config.toml
num_hidden_layers = 9
hidden_size = 192
num_attention_heads = 6
num_key_value_heads = 2
head_dim = 32
intermediate_size = 512
vocab_size = 8192
hidden_act = "swiglu"
norm = "rmsnorm"
norm_place = "pre"
norm_eps = 1e-06
positions = "rope"
rope_theta = 1000000.0
rope_fraction = 1.0
qk_norm = false
attn_scale = 0.177
bias = "qkv"
tie_word_embeddings = true
parallel_block = false
init = "normal"
init_std_qkv = 0.0223
init_std_o = 0.00527
init_std_up = 0.0223
init_std_down = 0.00527
optimizer = "adamw"
learning_rate = 0.00174
beta1 = 0.9
beta2 = 0.98
weight_decay = 0.074
lr_head = 0.00703
max_grad_norm = 0.5
warmup_steps = 465
schedule = "wsd"
decay_fraction = 0.829
decay_shape = "sqrt"
final_lr_fraction = 0.0
batch_tokens = [16384, 32768, 65536]
max_seq_len = 256
doc_mask = true
train_tokens = 187400000
max_steps = 5079
dataset = "wikipedia_en"
MLP neurons of a small language model. Each row is named by its layer, matrix (gate and up: input weights) and neuron, and shows model dimensions 0-191. Each number is 128 + 32 x the weight over its row's rms, rounded and kept within 0 to 255. Numbers have three digits each. A neuron's up and down rows have the sign that makes its largest values positive.
Before each neuron's rows, "fires after" lists the tokens most often just before its 100 highest values on Wikipedia text that the model never trained on. A number after a token or word is its count.

fires after: "\n" 19, "-" 9, " •" 9, " Sh" 8, "|" 6
L5.gate75:087075157196138124141191133172106088163151123110145081088144145136093164120098136132137135099118120130138100117171137136124122206105041228140120087120131116127080083103079157041129158087116099125089165148073133108141102143137170169167118096110142171112167125153115146125193146136062139142107146173178145122162189104150088107126097110155117125164095113084163135112103179149149170124163122103205143061108093139176116119134136152128179146144123093138126111086122100114093125147131093137108125108115143129185164184156105149129181130142193166070156070126114127085115154118090152078
L5.up75:163140131129142136173077124135172127145105121149139108127145149143109160144138082138089133054125154085090078082128138116077121127093140196097159144133078132154139174046135102154157169155095126137123129119089141101150153061110140129146052107135087129116151119224103148075156149159157128158093173081112095109069054126130110090146125190104129178100164122090059136124116127122118187095086154184152155155192146125140151112137112103100119092168187172140154124154095132113092088134095123147089074143134059079181082117162095166119168092118115115133127174113155107066110117103143135106

fires after: " h" 18, " l" 8, " p" 8, " m" 7, " H" 7, " cr" 6
L4.gate372:150182117092139101110097091115131082120081059103161142062125129163142121136125133062105146143139101089100051129092155156164075122138133160129101190163111113158132145137099116131079158151110141144108137137192096146079124130165105151142193074140171074120064100145149036179117103142074173094130165098091132143150134155109105152129141128088105142113124161117127121150160145196089167152127177110133121113169109156135123180048131125121220122137114174118116085143146131129126128108109185024084130172099130117172106119169102145177115148115088144125175149099136115064137104134154121122
L4.up372:118138151122146093164161071158113144115072094165164127150207102144088106149144114108200134058120130077095114053147140126171142118173162135109112128154116168174082200181113107082138131081141135095172086164078122102146168085127086127130123106160168120124158150174142083118097138108131133072144117116113115159118121112145170081143210049158164128083116123110140133169136130086145209154138111078115133144140130192155178130136139134153110125129139182081138109137161130137147104159100109154079091155124171076096139155192170147135109092123199140139164092125107136181181115148131153083

fires after: "0" 17, "9" 14, "8" 10, "6" 8, "7" 8, " |" 5
L4.gate299:113098078119082105126193146128191112201022159143122158066172042148199190107097132150077097143117174058102112156136182135120199082146103171158129142124177124147113081103127117122100147133145094158124123123057140109165117118130123151121168164133121148096165092183108129125120174100101154118075110099154129117113145088106176107122135157118121116134103127102137176143128148057131090118080188122161158122119112108095154143101131151146164145155120162131190144104114093117191154135151151113172116161136117160065105144130094195104065074138110145161101123104113117137107157124089125140
L4.up299:156135102122070165109136094175104142139150151157105198118159136148117164133132141057103122121096137085116138178146134120096074113117167071164180091116147128080124117081117138067129177113103117094092165110096088087153149177118065133040169100138113216121150066156146111032133172139125129129174073069110191143145173115150113102085152208158115157088212116126112107150108128099125163077152115083179093155137109093125144147128119158149127157103122135129108167118123113084124128104149091086151134171133175132100143097170124113099115120171122120153124129094120141107095161098164171098

fires after: " G" 21, " F" 13, "G" 11, " g" 7, " B" 5
L4.gate499:106153102121114106142154140172153071137210202128104099167120096097148135143143121131131147174094065196149131133096116145095168076125050137136120157201138080099096113111113144176169102187077186137164115113149140114133139100105149097154089140135106151191114080132117146082160123147108137136131078129123138097150111110188146148105133103135062141156146122140106113146160143179102178088177144200201128096130129141135119103156196125117121104100130117135191088228146149157146090174163144141125105164085120137125161157138166135175093136157150078139142142181104103107157093124156095188
L4.up499:101157108091178113143160128161067131101136151088116142091122107156127132114162111116123128115103069164142093086142167143145065131153139186209123110160106096110119134173097204128055149125074093125139108093145126085075096104061109134146086124101150097091128124109137138136152135116201120149171126133092137159107088160104144159073118160046112183112153081101134118117152134087114155153087113193127154136143129141087143179116139145124107112111151126099034111104151105145143085036133115157150197131125154185160155086125175139125095117105117117188177128161093122085121106178192123114

fires after: " m" 17, " C" 14, " M" 8, "|" 6, "c" 4, " Mag" 4
L4.gate180:118124086061072165175155103149108149132102133189146133187152100139121099129172160130099163134120166167057124100081174105107134153092196126155134109086168129091145117160079090157187082138121099133089149064116180092188150129131152122116140092156122140086114098127087078118130148199115145087159190183136137206088115123165123105113053153097080141111082080162137100170123184170111100087171139121183129086130147103083100128151096161160121166144153135138147159135202164134095142160160106133134149135138114110149152104114151112083091144094125085085119095078139171150145106110126095143
L4.up180:090137170167176100151161162219123139136086079150149116169112142139137136114141120187188173174071087152132121140153171130175128120134136135157120131165120135152117131115135148140155157155135153126106139111071153099118095100142186115110171141093081131107134153151166132129129107155167168107095133130132148160123104122096101119082131086172087112116128128129106163042180123110092148117125136143150065131180137124146117135143090084128202095119177137151157166155102161152125109166112168214139099141111183170102151214146100077094130094101190144184095147083202155212086159147109134081

fires after: " \"" 22, " (" 13, "-" 11, "\n" 10, " Source" 6, " d" 4
L5.gate17:133157135062096082155156131098094093013124117146170149141082143132148073110136147143177153112148119130151200112139121120135116213114167174077180113100174136127021110144144129130172097189117124109122091137122125172080155090112140102161096072187158131109174101099085152093090075170111133140083135134083173202138099141083152043117082164130122147106095182087111099139097124150171126095120130169172156146137116140152078134133125137089145118092138166138144108161120145101153186142116139107128097164179114102176143128129103119135141093095113147142148112161174139111138096112133138161
L5.up17:135154126145159079163157126137141152149165071172137106090159119113148161213171143129163043119144153091136093138146100063157111130142124156084093052129175058136138149098100191160107094161131123171126131167167184120092117102147213095103181099147144098161085125137100135093109127157089172122111154136053115164168126104151161117172149113149101175161126130166206141104179139149110147133162133086171183128141110211166129124130134108124117125104147106128132148131149132157128107060150138130143177100126190119160088121142147180118159134134089106096118177140157144173110109147173068098

fires after: "\n" 24, " (" 14, " \"" 7, "===" 6, " the" 4
L5.gate338:151179138167127115141165077126156147109116115125178152138144151156153089142226104127138149107117127123126157132129076108138112137093166115128082124157127090133192169179120155071102103157123112108169149135121119097152141106101142073110110165074103098123085116117128171089108045188177171100164162149114101145101089133140081063113121115112129148101092102112118140116170134181168145063151146140125139116119109187104124155064122088088135097080088137086111116122030102136130123093161135112215128130117173157176095086089115179113166089114138121201152170160118120135064094138118109187
L5.up338:126099157070107112124088094165092114123077090117165146052169129133174105115155123185137188126186118126082086143139106146198122195120136138160111121202130120130191129179105176114121136157105143153125157102099106094148128073159189170138093194047095122158047104105152169110144116200104166113123152142134113147138127135151039097129098104113125138126106188107127096103102145172155153113152107110145144160141128180157138119137136079141159113131072070118149101138049106137171088086162105064199146135114138119148153127120066144150142107112153127131146118154118111156159143110134089134

fires after: "D" 20, " C" 11, "c" 10, "C" 6, " c" 5, " Bell" 5
L4.gate268:113116086141090177175072112106132085112134130119077177152108108089137151054138160103137104135110139082165102118100111116122119130156151121111135125174163137099099126103119077173083093147118158086154211114117137133108097153139106133150113084142088099121121130091053127181141097105070145114195091166123103171119155155125137104133091194153135175098124187124130152160060140151111162113072140153197105123108188103139133117097119186085156153087118116121121102098185049172170148085124074107113105129116105102108113124204200109114059123093133069101138148090106110136074111146112153137
L4.up268:107150064103138163132121104152096132153105114105136167158107146137147151114102138146126163145071148100119110080059071076095141103066119149177129099140078122137116153088089087171125118152101144121126199122195123083129122052133148109125102144139063132101095111096091124143158152139159152103161076121160066110170159109100124177147166159098074121175122143066099145062079171106160124102112129083138154088150123140125132074128109090108147160099131148107130075164139124110175168142105102087150094125160042093189141106090061155189063108116165121159148108053121107121120145111157150127

fires after: " H" 11, " R" 11, " W" 10, " L" 8, "R" 7, "H" 6
L5.gate440:108085121097184086091092196191167088146102136193126135084172137142143078110145125094116100164095141135124073129121094139191123113173138169124204120198118123145140108075104041157116083145145159146073111107110127157072152193182118100156130112145123188156143081160131102124053142131174114109089118135118143142112093148125172098137141112146099137147052086098093146176180181150112117133122136179124090155138109101133090135116094112152114127119178155178149136155104140119131084113133142087153149162132157171166120134161074134175069113092113116083177118094122115169171169129132148168
L5.up440:177173108061053095121094135161149130133112157134178138144129094159109123145171142114096119102118162177136115131127058178096123084118128144129113132197139098112110131103107099082108165128132163099112188125123087107165132103133161066131151183146107162101102088115079081099153169162133126119150110129130056119154106152207132176128114169115093153128080093141065105124149105135044137219091101174133091137177126148121112136135091078143117140199165088162128159091094128159120139118129122131134144120153138146185164127143112093132117097194113104041161043109142146114106114084107115154

fires after: " C" 24, "C" 9, " F" 9, " P" 6, " c" 5
L5.gate1:099119131135104126105112146139151122167174162116128129156112117188190132116168137123088125146173176189132090150089154105173103130125086187122117146169167051144142124078117123140129140146137108086114162062104096110174170150090121171084087144123081115145120081125134148132124162191135184088106118175156182120153071097139168133145086141187106134149088147147132171151117161120150076144116121132106145098038140149089116188140114165132185183181142124103092139120180105110119119106133144107118116142163141123071165159121113102197134128070126159145170128073062113104096077159070131208
L5.up1:139107101083041156109106156117078154168120097108175162065121085127137215119109138123109167184131108118120131119141129132138111113155122191155151119122156202154108109110051119092155149117133088149158108095124112104133132152117034089142083184103079172071135135129100144128158089103123127159143154143144104062135097137111167064140089106115134162162129090156183079122082096156162155110115153182144159148104092143134126155119110135111191082081157122125156078079111144116122068126092130133166141130124088210128155132111112159131124079126149165154142080205118159072113136125156135180

fires after: " " 41, "-" 6, "–" 6, "us" 5
L4.gate402:127110073086123102176138110111135141141107117102119102159124201129098145101136120191114096131159163170106139153094091179113162137114176135112186158125097098128160132125121167105140081101112127141080125074166236142170165101097116121217080159142129154125141132121170122133154141191096117126079129118089185134059082122120153066151098127164133116122092105107168136154165119146146202181141188100174123144109101157153102112101125102115105157107081201111159141110149143066159070176182097094095148146114174120152148106123146142136129186155118099134130150129139216094148136106114077120
L4.up402:114104153081119098113118093118130140109085121123145105181175124086091174133123099085124122157075047134113174104191104112123104114134126068134132140147142179098103194165115163163131109068117149131113128112139090155150147178150187172070117107139130123138096132141144129108129129062169125126104122062159178078119121162048113128122142116085150076088141166118084134046137122154093153178152098139097107109126133084131202128184145146175118124076165112095120146180163090097106075145131089131141114168192135110076086119156144166066131103164143164103082154134172176112126143169186129139

fires after: " C" 24, "C" 12, " P" 11, "P" 8, "\n" 5
L4.gate405:131067114124155112110082133127126117134046111134132156111124172114167132104130186100096112136107182085169144143092129158078092156133093195161211172142139098097137122082089105091057139151100144108131199139113168165139147109135101176166082148105116128121122131085175088106100145147089153119134167178133140123138097090115180139169139157103125220106120142060150108176126161165098148168141096161132177164124184065099125133051135161124148138099106121119112149148099106137145197177147138067111129159134096137123114141176140088161092162107162091095168078136099125138096065125135100164
L4.up405:106084090219136151110194150130044097175132096113109135149140130138119092103096174109155159139133106144167109163128107081120080146097117146118141150060126123168145138118142146156100101080180134129168164095125127102169115123101126131197066091142106136116113099127135115170107135139166124152076139066102156135125118114156103133135124152109138165168116145144072081129138086120099173094108120149039081056128119120162130094134116125187165152160093172129123170067080182113050110093189112101168160083144096138072187139123138112099103158144156139184158122147149110133122087043131149142

fires after: "S" 19, " H" 11, " P" 8, " S" 8, " K" 7, " C" 5
L5.gate400:148114112131147175118083141136102077100072112140144141101138057174169092146154133119137182108079184090191094108144099179170128172154118178133167110092152168095062180103096111170097175141143134140092098103097156157189207104106138153138056147126080142082107086129120086113059107114148133086116125195099145141101200132120158179136137110111134127125175125135170108128172167153132179130159148160160099121172114113100139116092140165207165131126129189133124084131128104125163104122121131095155120173188097157118165160113158130139084170118138159121202055141124135123121134137124161134
L5.up400:099105119117143168099119099139165135165138135108173122092089123109108131121120110121129131135130142102157110135179115152114166169094109167094167162160086070142199073154099140074112041106117127107163122088158076141128108123212136148105075131104132131114082098156113085062052100123138106096148088126071139124103121042083115126101146095143138182080125095085159097111146115113140139116148119079141025157102164149124124134113133132167117100142104207110136167130129137122101077112053144073162204110102112132092148081115100099097156128159133176133143095113128177076093110171143114102

fires after: "P" 27, " P" 17, "C" 11, " C" 5, "F" 5, " B" 5
L5.gate505:094085134081117115079141134131083155094110143057076112181074136181148138127109096077093127098127089106087111143121126160117128168141116196106148146154122120125159132109103064173110120091116088089098066099117080158197208107168103089121098139102100125171093171093145096174087106093112118100124089113106130164119147104170169131159097145059071156112071146160101095127157140102096174114153110212138122137135119152155143147115160086124143134131093127147201080165161124161133162096113111119178118162169138157141160072141162111167178113104157097081197112144140125152150137060140144143
L5.up505:121142136118059116162142114056146121102146107099112166148146123135139175111053137103128151217141135129166130139131113115159137181161140141091063177101128156080143141081114164162122156182137136121103126076138143146134115140139097135150095149085096158142137163077123126142059155114090128137137134163069161083113098118168127176160106119093122136178149171119176109155109177129063181061069165112128107117125115090166137116153141113138169119088099090147182115230109077105072162140108105073156114131107099115168136153175175172140138090097106170097142108132139109076150117100205077141

fires after: "2" 20, "1" 19, "4" 8, "3" 7, "|" 7
L4.gate453:105167143104133152130191188130117077093118097104068074117182146084154175173149108094079143088088062176146119141118157168128172083145146133163083147127129174074138158138089088140113160157204154103085157091136150126095087117140038098094133153153122160192151139099089154117098132141140111116115126142128113102127189127104102137124136109149115123155056108110140120129178139156131150109148072116095159138215168089105115138097132155191080165165104130159158108108134189164123138142141095093112176143162183129077168150146176146129160110084163068133153123109138139190176124112156141135
L4.up453:098124156147104150199182157146121118114122158148106094115148145134142133136124091119086147081162098095158107068123162162129156125103105092145101099129084159128118143119152104121110172140145080143178198129122165159091185111121115071144166114113167131120136096138063154116125149112117130109176114118152114149083234124115141165149132158145105135126076154144125199090074167165126157189182152143158143175154141142136131154142124097106090147155141040093099151124161128164130157139069078099062162159111099128135154155171126117072170195064110083067072167092167056149124143136135135113

fires after: "-" 22, "ag" 14, " c" 7, "c" 5, " sup" 5
L4.gate8:080058107164165205126101088181215082121100038090133180098151119136098088102102165136163127166112065148130132098171148104161109160117122150055129118108148110090134153146104135122159092128145172125122128147104147132129113127132064197108128133184115087135113168109139126098188134098105149168084125135152148162139075170133176122163102151143102118143076088156102092097114145137102150099167098183120110106094132137156121129133118124124184132135125130090166108126159168062070109109146108110173090169193159103150083083084144135150115134146127164077116125145146156212126120091086081162
L4.up8:157122150101120196075121083128147177120067163090120124121120145123163151168075147161142133124142123179192149167126080085136153109170156120143126197135120126165114081176165149105197151128074126124071121075125173140144081147095128154147109125153125108130126117124119156142138091155128105155092142150120121099125209123072123027086088171140169168092092172065148157125047106142152174162110106143106145113060146129131095110131156128153110116082165123155121114169157123087181130105134158163112109152175097052104153131092135169165131105112124106104121135134183074140157170149137149200

fires after: " H" 20, " K" 14, " E" 10, " S" 10, "H" 8, " T" 7
L4.gate431:100126080156136112131156153119180117093086077078123138167157117159107084167118127126151112117161083029142083139170153140192133185149145161140125109117147142145166089095098107128135158160114075155133040055159109078153172175137138162117075132137136181106158061123167134139155169183097122082083104077086095122106119105175205101142136078132118182107120152132157109105079146113149152144103160187158136156138125149105142160153169160122119114176079119127175116159111152134072106101163132134165094153161149179107204150124153130081113116156121088159120083118127138105153158103158089148
L4.up431:150145113089195131087102082133174133136131124108165081075104142150136112158115159100105126108093109133137117148049122121061047132146122195168061095121120118107135103105074141120154116181128179132175104110122139141140152018138144083147125126161110141179167158111120130173139123088144139125099120118148144123157111074155085169140136139149105145119134156170062072110181081113089151156135094143197098128157120130069151161208092132125163080160127152150138185142115139103105130168150084068134127120132090169147058115190143142169084178104117138100133120163135149160119082142156137085

fires after: " S" 39, "S" 13, " I" 7, " V" 4
L4.gate256:097111185116151146107075115137139138131170207120122183152106093148106100153162157157115137112094059154119125135113185120095083172141097144077141145140105149150235150117128102152129112129122141155095106142123171200148151122183080165129142149108048124189126092134106121088127127117113121101128173111109198087059119168130134161139137121150129139095128144105127116069192119152111115162142175134117142218158153130125080144120154131090118172163129081162169100160150150173088110118121172148124120193130149184153101105113112122084118103140174185140171141096069122130182102049153144142
L4.up256:138145140115173123187089195131103086122131152172170162160195139139055096166159077161197147188115155140120130133213069123140095119131161068130113096159062168110154149082118121159151108139162149144108106180161151123153116102140103138121057178159095094144140089165103159071172150169150132057173066118151126109126143076121139136064148147179142178122120108119125143141180166081142160105095112112131109101141122104139131123207159131147099159121110142137104115153098160121106073147161097181097107092130153142079074134172105116116162111104088108130118105133138119116125144117148201173

fires after: "°" 20, " W" 12, "w" 10, "2" 8, " w" 5, "ö" 5
L4.gate384:116036187181171098045087091091101119140136121131114103108097110109159111135158131148129110192107131083122066141104161084152167108108198168111103099137204135078149054147085093120124119186143129098105089144115104070124096171173089067119084163136141159128142095167173150109158092113136126057076103118122092135093172130098166105134127155134107154134108128139149150141173151141160149147136076121123181085143121149109180111096128120100113117198137150122153075144131121174131121108120126146131099099113195146138131154124134194094133105089164144193140074068180156146150132157148115105
L4.up384:151128153134172151112156140158175097120114144104126110141104116175128123122080110169170099100140087121099146126088156115134079130135135125093185092124079150141144085094203166111200162112128107151144086210139117142170152112130132167104056138129154084153154113181134150168153138118163080189129081146107140190185051146096130111083145098120120108106108082131112128108138093132111133183144160137195090098141097155112174097171138085167049142118146099149139130175145141019116110107152146152146128135101127122100128138082116125164183163137128169132155105127120019142145134098079129100

fires after: " h" 19, " g" 15, " m" 9, " b" 7, " j" 7
L4.gate461:131104129079161096120146162171120063201096016085073134079180133129109127169105125096167136086126103133117104150053076087166095121115140148125118178120116140133123162074147167114187129159101134152180122122181079056085126097102089142097113114148142065098120181108173163167154209117119082137089164135140084121124079120128182135154149130134171153136115106086118143134170157156099152100118124108173120146181155123119121135056117116144142179135133201132147109061128145134101144149109153189137115140111134129156125085068144113168095118111129110149175130141132104172148155111124087157
L4.up461:133167120147134132142110111171128195112132117150138092081129095162117134054153146133134127134091197076132129150110147121141169180087088107150119157135191104134094146107113123073100128177089046116144113095173110111106183121104080072106140017122153097125105084199089150098132094110123152151128122162096157132125144112145098146052079203128106134110093181127147098175131102172204123105123163193136132145073142118138098119112132187132131128128154102156104147127146141120178190092135109105138088100107115152070148165099129141176169126105140193159178146161117117117118137144137196124

fires after: " K" 16, " M" 12, " S" 10, "S" 8, "M" 6, "U" 5
L5.gate147:128078157066132106102093126134064107142146141109163108148104144139082113095180123175125184104146088129138070178144125159160158142139125128097119158119138077129127148130134084056153123097141100133056140133081143202212128188131168096146101100166132144134079052178120154148148138119165176131080107118071171129101146124173167112104156156146102230111135159092119119071159102155151134134147139192131126115155148103169136135142112091160160151127124128175152070152106108100145119174142065153093119106111140156143140088098148135104118192194112135097153087165099110093167147091100110182
L5.up147:109069138105130153060168138176128121150087124119131094137094160132161099128120089116121137102136101110178130169061088105154136106150136080121114097148104070087155078153138116062108154120130085168093068136118095148144144112171135075077113174124125091148167138120157187090102086121173149101138096127106164117106147053174119123148128103178076099147101178066160165091192143168163099126118121127141108145096119113075125099140123120149157169118133148099168133133094122124064101126088156133125141133143169111166107133129088080091235154179173155076218071119116151107111149084134140101

fires after: " " 51, " oper" 4, "as" 4
L4.gate146:101180124070149111150170103124143107121099124101147164060162184119107131124178183111098146141105093132147135134146176159170076135087118131111121152119111082023112131116161108080124223157160178114109083201116152162128161136145057156087110103106061161114117096105119118117125125132131114129135081180105187155122102112136131119191066113112102153146085130095118084161133187148062111102149095115075162131089152106135115142112120102108185108154126156134178134124096156134121143176106168125162146084132109151183066154109103104126188055114145104121163127122096121118112078086159140168
L4.up146:119130108136118162119204068212167104061160165102115120151168134138128144146089145162120091154137120114095210110099115137116139133133140059161159128117111129132070101134177162103105122135119081125121133117093157169090199118157197151112118171142071138157112129101114120077134142137125089096126141085160124120117124141143187036090159143173102085152158106075142132099091174139105132097148080110153092110110168159123079119170075127143106180146136130163141064175136155128088135195085157172109161085145123155090135140134098122087129141182144071115092121176176090188078135123114094130

fires after: "2" 32, " C" 10, " H" 8
L5.gate487:122102079130150165172144139151137123109090124133104156129159143170151136108091155120154180166118108129145113146147137085196028113122131118168096138143093064155083111155105130125077152128103094108174130098148151206159136064085098153143116104132081100092105106102168143124177191126099132138086106167125151156118144135128143109171120180151152219138068120132115100077083109131116184119176134152143136158130118245168102130158128088110135183082110129113152063092174147116155123116119193128127156110117125047134178111082133145155138135143141175113163085165109172151155161110140094137
L5.up487:093111123093197130145125144102169098098188147115106192059113151106134148114140071150119136149137103125155070168181083080148089106156126139129110167107165151069079160089041096128138171137125110142165123099168103069117131145084112086165120121137140165149099118123139171138113114169133174062102149189068124087133115137156127172104104159155152160121183114157099148113124152149140189050169125212143144130090175114111117104105085135116106132100137120165058165103128141159152125092065105118140082090105156124150109136174134170116162150147145158107110098084142152063134113096116054122

fires after: "0" 17, "–" 16, "9" 14, " " 12, "|" 11, "1" 10
L5.gate3:109146086114180126168132080162141128092114116117114126093157127119128145144146162140143144109079069153164117110129176172120146060141095153119152116133156167093110142117046139112097124074139147185168139127115160171157177149164147109093164192150099086112139125108136098167064094163138154107171111184116200156107114160159126113138178160089137138134087133086120139137107109145056144102093153079172162155090139176143087127195106145141084137178056106165103120129135162199083092153075132078097090079166117111118068131142130145132135096142096148148144104081151167151154138131077046172
L5.up3:141106133078097104113160160153137084122082109150101132091087174088159151121123087122080148136146027127129069139161085187107120166140119188166200151137100167124126171095095177143123140168170152159135091144147133147107159082165141129075109084158142146098168158184114152178081081110172138112152088111175119090116134087160126097137073152110110115152110118094099100140098178165104149107116092135104141106153096142109129121151132098160116148140129074195164050118139166129183167161085073163158122140138109130160073155123155147111130098243153134098154075129144134115121131133071107128

fires after: " G" 24, " K" 11, "H" 10, " M" 6, "W" 5, " S" 5
L5.gate315:058137165056145083105099138135080137113129159130111108090151150142108159123124153132147090185096109163106035145131131138156074084146131197165155141098136125120119105107147097117160149150146164236123115161135122079153080146155130148150089181115189128087107100112125112153076097127111152127131105118111118089109096125144141055122184131127118133140131141116097134120184146151129118125154152122122132120123172123022095179084177111164171141134104187141127144171119122176092073090094112187134176118081136140191111114149195133093119079130129128184162103108068101107129150104136092184
L5.up315:200107078130091170133077125172094106096120190149174125115170092105143109139149134130102115132090147113178114089155132198145082142093094124149069213126117122087116118164048152108132124132118087147098089117160165105132158129095164101117140112129134134175081117113153099182098154092137134121159121145148073124096186053127083139124137125182168120109127168101082119124183081173088116133106128133120151158106091095133154162141154121128178121146187139087099162134080118110046161136132155127162121212118014140117111156130157122109142138157146120128125162174106178100145100125186129162

fires after: " D" 16, " H" 13, " G" 11, " d" 10, " B" 6
L4.gate484:106137133091105111113112180143156102166082084112094127170170122109093170098138116094205150103119109105142064113117091120115109174197088195169131073085116143157068087086125126167184137129090200141171129145137140123099147123140217181190115163131111147144119078117113133155102147115081128144123143092113138139157092137118107102154123111085118157111087070144140148143189121099141149085094180147131166187149162161097149077166114113158154121131045148170098134099141122179136091077105169155101081124135114143160162115095133118182192134121135105099174083087105113161157120115139118066
L4.up484:133154101107123103182084155134083080077136180146129168157170103143104144199121153101139051085100152078147140160130105097106130173121143162103120127097197134111085102120078143149114159188111099193134174124100095106087110150101135109156140164154122142149158118159112108085140095113168104161147075135141128095090215078143167120094172120174129085154169074108137127099125153069134154160132152094110171134137105171124173156131014122139133144137173159118175149164130186103111138161117185153128168176131143154139140135123142122125101148210148188134107098123139111130161126203110158106

fires after: " C" 19, " H" 19, " c" 6, " Em" 6
L4.gate213:164130147074135140175097126125146154040105161131125187180179128156169159105183137171121111141122111147115100140114160153110144173171131149220080108077099118165103102132108137173171143149093117122114102130106073100155084099143109102103111129165159136155087129156138100147128155141173167086128180103116089086123191141172149168133130150155152068153059091068157096129151101129074122129104152119068146131110110118132138046082091141166154187115080145150136162147098209145081099102152139149168099212131119096103146125144132105124128123049155138159115084127165117152162127099143113147
L4.up213:067130136093104189066027155200122162157182155136161089158118128098148129118146142133076176103099113109134109123098124137130083158129105104126090104180063123132128133114064044186187133148139131081147147122152119142156147103163087073147138126127095089177117121096069148128137141097145129118164163140122103109083118125185077080172113155127092147137110135125130178132137127108180160104159138158138082149161101100170076132128073090121156161057156132124136167122127151162071144099114129112143118219144114133152117165099136057152145142111081103127109112081121052133128084111108159131

fires after: "1" 21, "0" 14, "9" 12, "2" 6, " c" 5
L5.gate409:151120084141113157151143141193111164092120107113097156160135097086129114179151102146082102179103096115125102115177108129100163120213116106167120141121114160131092081185116173133153150075170080143134165131094139161166138136142123155185134088145154163126140048101158204118168119115172186150117134147124150146044224105182120157118118163108110152125134140076132103068111147081183071106141090153106117144117224107166136099173121206112114141129160153141099090105159139113144124115153118132144091110171067101096111122137156133123075174102124124071140128113126112123085087121144117171
L5.up409:093144109137093176130114091169166155113166073059035178123172108081098076127137167141126127141135166105096108104169077147144094172101133095094147116118153079127117099138096156162180080084158160092137096127186111154137086127095156140152177132112105152105161121105142123100143157111142171200157129145082095123117182150190161112118101172077117117149128114144157112108161123119142115147150135157106143110152171117154115077166146182072086159177078126131068097146117193136133142077114132078166100149161116108160097136110132143189096143107047114136135079134124085174120129091076199131

fires after: "-" 22, " •" 11, " sq" 8, "0" 6, "|" 6, "sq" 4
L4.gate266:063096104160155139089118147113108037120148158136085079182178111135138157137128118090113125138130143162113101085147114139148106120151138117117087118173111126115149136123100202133185130113113146134093144123132082181124181059112174109125093086151153118133178140154156149091130181186081099151145159171153105186146129100167147166098083090192136134070194142128136130146087084172173124111135155093172132099079159188089146143094185151136102192160119174202134135135096164176067160072136170152137123151147171130173128114153158131105094076166116127195131128138127146100152128107161138157
L4.up266:117106113130072120150087110126135152123117128161084105089141128132181097117133090129123127085085174122148138131104109096084185113133164121107202126038186162171105144119128174072129115144114118090099118154131098145122159072113142124090161087124120123113219111145127136139114194155122123111135100097105120074104154097110153111061119167146139132086160143129242207116144099163170151151115124145102122141101162184119111098105114135120079148078155131095195130165110120100078118184128157136122149162095136107081118142107111158112122099176121049106150195112135052124094134109089078085

fires after: "0" 13, "–" 12, "-" 11, " F" 7, " E" 7, " Sch" 5
L4.gate45:109115098128102090082137195169067052160114120101130142096091114117150095160091110078043156106135097080054076051136115214140136142145086158153170153139120097138121159098102169145118175115123130154122185103119082111135118152147112124110131094162091133162127139128122042131154195094127193103097126060119153094167082140150155137139115144103112162076141114041127083160164143178155179157149155153124117136136147082144142101151102120167147180151135116132154107163131158102095102123185125091179136178145106172159157115156130136130113141144089133146133142194126160163140125103084109133
L4.up45:142138149133106127089120170118094055137100188117110139155148118089151091142160172168100119081136167150197145121088130159138108127169111150135101117120098126122098064129090120128113141110103194079122149146058137165144186131095149080098158145100125087113099136083106180151144136139086090108101161103153131098079156157142115161171112135147132065086096076111150087126079110128074132110096162112150128147147106143120079096149193111199157142181121062142172155139112100112091135190110116113097125093120077130100115077128090185155103138174072116081050110086101152075137158084150104066

fires after: "S" 23, " S" 20, " U" 14, " P" 10, " O" 5, " M" 5
L5.gate266:142126079060125143077117118171131077137119056102142099136111152144147150031123154118094100111139072099112133116112140146138139110124140154068136179077081134112123139114120106115116122119104154106041094123187085109209175114167104110076136152131165147137143069121151092126125116111123188122104131135096166104100098131059167169101180130111140176107135179133080080097138101119164184150149121180148157132138105091112194075096137153106190153095093202098147154161160170189131105114097102108135137181128154127139106174132122147105060132188117126092152121114134101110124132178111112083
L5.up266:164101155072181099085074101141093118098085139152170157106132133121152093151151098056147147165019126123173101111134134149116118154181109167104179111121113099138161161181122203089122093106131085170111132171107101149097145162129077157174067154186085166092150113137095114161084168162157140125154105123125134084107178099175170143144130113157156166133090107102072063126093149115095184101114132113159138159118149079109128169137137156137098115150109117168082113135119105142225072123130117079142143101147082144136152099143128098185158144132151141073141121167077129145132138087109132185

fires after: "-" 37, " (" 10, "9" 10, " \"" 9, "1" 8, " un" 4
L5.gate375:094124135072137138134117135180143143126137150102124169116073102034136144050145183099074112150128079111109140087152140127147160160119161131105192156137132136140110022119123123106129142177145101168162146103143108150161171090121143121108157127131149146103148072141152115100135119107158170149124149122123129144154076092103109105165132175115092133140115078133176133114219138156190101127207144147185180125154124155095095197129128191156085171144113198138088155119104153106136132088094105096177155194124098067163080086095112154147091096136152155136106106129116110084091090168139149148
L5.up375:097156098126128131098111139166163146102152176103164127210130060116130110141092100123149187114165118161165184140177094144196106144085149133093138056088107087089109139176061093125089162094141099093131097118108085128081205084095123099105122092123120148082131159110140119170130103090173133097160104133139128132179125167116193091064113152176175113140141125135156090106152179125135128191120111142115117133133111150114180093127088152157110076112149108165143127104130174173100107111175109125095118160173142052139199139103172137056146127118154100102131129151088209119105086135122150111